config.yaml
n_layer: 16
d_model: 512
n_head: 8
n_kv_head: 8
head_dim: 64
d_mlp: 2048
vocab_size: 42661
activation: "gelu"
norm: "layernorm"
norm_place: "pre"
norm_eps: 1e-05
positions: "rope"
rope_base: 10000.0
rope_fraction: 0.25
qk_norm: false
attn_scale: 0.125
bias: "all"
tie_embeddings: false
parallel_block: false
init: "normal"
init_std_qkv: 0.0297
init_std_o: 0.0
init_std_up: 0.0297
init_std_down: 0.0
optimizer: "cautious_adamw"
lr: 0.000575
lr_mult_up: 0.817
beta1: 0.95
beta2: 0.99
lr_head: 0.00869
grad_clip: 1.0
warmup_steps: 382
schedule: "wsd"
decay_fraction: 1.0
decay_shape: "pow"
final_lr_fraction: 0.0
batch_tokens: [131072, 262144, 524288]
seq_len: 512
doc_mask: false
train_tokens: 1195000000
steps: 4432
dataset: "wikipedia_en"
MLP neurons of a small language model. Each row is named by its layer, matrix (down: output weights) and neuron, and shows model dimensions 304-399. Each number is 128 + 24 x the weight over its row's rms, rounded and kept within 0 to 255.
Before each neuron's rows, "raises" lists the tokens whose logits its output raises most directly, leaving later layers aside.

raises: " they", " there", " he", " held", " a"
L10.down299 [147 133 119 120 128 157 129 104 157 144 116 101 115 128 172 147  99 116 149 148 118  95 176 117 119 140 124 134 117 111  68 138 153 172 132  93 113 131 171 165 128 128 120 151 121 134 106 183 102 159 128 105 126 153 111 108  79 133 120 126 143 138 110 137 146 168 115 144 111 125 136 165 154 121 122 126 136 123 109 132  99  72 140  97 151 121 131 119 121 148 146  96 111 125 129 124]

raises: " left", " right", " centre", " rear", " center"
L10.down1914 [160 130 159  95 151 149 122 146 109 158 141 125 179 101 124 101 119 131 143 151 123 104 168 112 108 113 123  68 109 141 166 128 112 100 169 145 163 140 119  90 124 120 135 166 142 101  86 164 168 136 133 153 114 157 150 142 115 138 140 121 108 116 126 137 115 156 118 137 117 132 140 127 116 160 131 147  99 116 148 118 105  92 127 166 101  77 152 118 149 129 108 152 106 178 159 131]

raises: " she", " why", " it", " what", " they"
L10.down330 [119 100 104  98 146 127 104  74 115 118 180 118 129 128 135  95 170 170 127 131 104  79 100 131 135 113 108 165 117 154 148  85 150 112 145 124 171 117 146 133 141  86 131 147 107 162 125 132  91 154 138 109  94 165 112 129 130 106  98 149 169 125 102 140 139 117 154 128 130 167  67 109 126 136 138 125 107 125 136 162 142 129 136 139 168 133 125 133 110 139 105 132 140 116 120 151]

raises: "ing", "oring", "ending", "encing", "ifying"
L11.down926 [146 164 106 137  81 103 135 119 148 126 154 120 135  98 153 160 125 138 179 147 157 111 132  92 114 147  96 121 184  95 102 127 106 118 166  75 123 130 134 110 153 118 118 100 173 131  89 168 151 115 100 126 159  85 144 119 154 167  61 124 158 122 145 168 151 149 145 130 143 122 127 168 140 134 114  97  84 128 126 162 124 144 155 146 138 136 160 137 122 148  85 141 154 124 120 147]

raises: "11", " ", "80", "10", "12"
L11.down1712 [130 127 147 119  69 153 148 155 156  76 122 117 156 125 118 126 110 127 125 157  98 168 144  89 102 153 110 145 101  75 130 135 120 166  96 155 149 122 143 105 140 161 113 116 117  66 109 122 161 148 160 113 135 131 137 143 126 129 145 114  72 115 142 140 113 161 122 159 160 102 157 139 168 111 135  94 126 128 159 146 107 151 129 148 129 139  92 165  93 156  96 118 116 120  95 137]

raises: "The", "T", "N", "|", "M"
L11.down286 [140 136 115 109 156 150 144 116 127 130 122 115 178 109 162 113 109 134 139 166 117 118 177 144 123 130 125 151 119 149 156 175 146 125 173 114 132 117 109 125 166 155 140 118 109 135 122 132 125  98 161 107 129  91 126 159 140 114 104 109 104 148 150 131 137 141 130 141 144 132 116 119 129 138 157 110 129 129 152 120 133 146 103 126 119 115 152 114 106 113 131 137 112 118 112 113]

raises: " husband", " boyfriend", " pregnant", " divorce", " father"
L10.down785 [127 100 157 117 104 127 145  87 139 103  99 164  99 121 118 170 137  90 125 168 150 111  99 145  82 142 136 146  92 122 108 106 139 146 122 124 113 133 109 138 136 144 127 122 102 153 122 127 136 112  97 131 125 146 111 130 139 104 113 120 122 123 148 117 150 110 147 109 146 110 102 114 108 154 132 159 120 137 142 169 156 145 105 134 125 131 140 165 140 163 111 171 108 107 131 158]

raises: "The", "In", "On", "Out", "Sh"
L10.down18 [ 94 138 121 137 149 125 136 133 140 119 157 142 136 112 127 121 141 150 115 191 116 125 162 116 169 141  74 155 119 159 141 204 140 106 195 149 138 135 137 139 127 164 135  95 116 153 127 157 118 117 162 150 111 131 137 111 139  93 101 134 136 113 119 139 112 157 138 122 119 139 137 128 173 105 134 106 103  78 151 106 123 148 153 168 142 121 109  99  84 157 105 139  99 142 121 105]

raises: " of", " against", " throughout", " worth", " when"
L10.down663 [126 112 148 146 130 139  86 114 154 143  89  58 173  85 111 135 145 121 115  96 110 150 172  91 121 115 123 121 105 155 122 117 145 139 112 115 116 147 116 115 109 105 110 145  97 117 133 111 111 133 159 132 137 154 100 160 142 128 112  75 149 130 149 100 156 154 142 152 115  84 116 133 102 149 153 139 134 112 167 116  96 112 135  68 139 141 131 118 150 112 124 124 160 147 153 130]

raises: " billion", " million", " km", " meters", " metres"
L11.down919 [119 124 122 150 116 116 151 117 114 140 136 157 158 135  98 148 149 112 141 120 136 140 110 122 139 128 117 144 130  97 132 118 182 132 117 125 123 153 120  88 132 132 139 116 165 102 115 116 164 128 105 111 152 154 116 131 124  74 152  94 132 119 180 128 146 108  86 115 143 113 134 110 136 160  95 128  81 133  69  99 141 117  84 132 109 103 136 170 109 147 113 160 158 163 138 112]

raises: "ions", "ion", "ism", "ish", "ist"
L11.down1896 [127  84 154 140 168 138 104 123 137 172 130 123 145 127  89 112 123 121 162 156  87 136 144 126  93 133 130 121 163 131 127 137 128 134 162 106 139 138 107 121 129 125 104 133 134 142 163 143 136 112 109 139 121 143  96 105 107 147 148 107 166 132 127 158  85 136  86 158 131  88  93 101 162  62 177 147 109  99 156 135 133 105 116 146 116 122 119  93 149  94 112 132  95 156 162 144]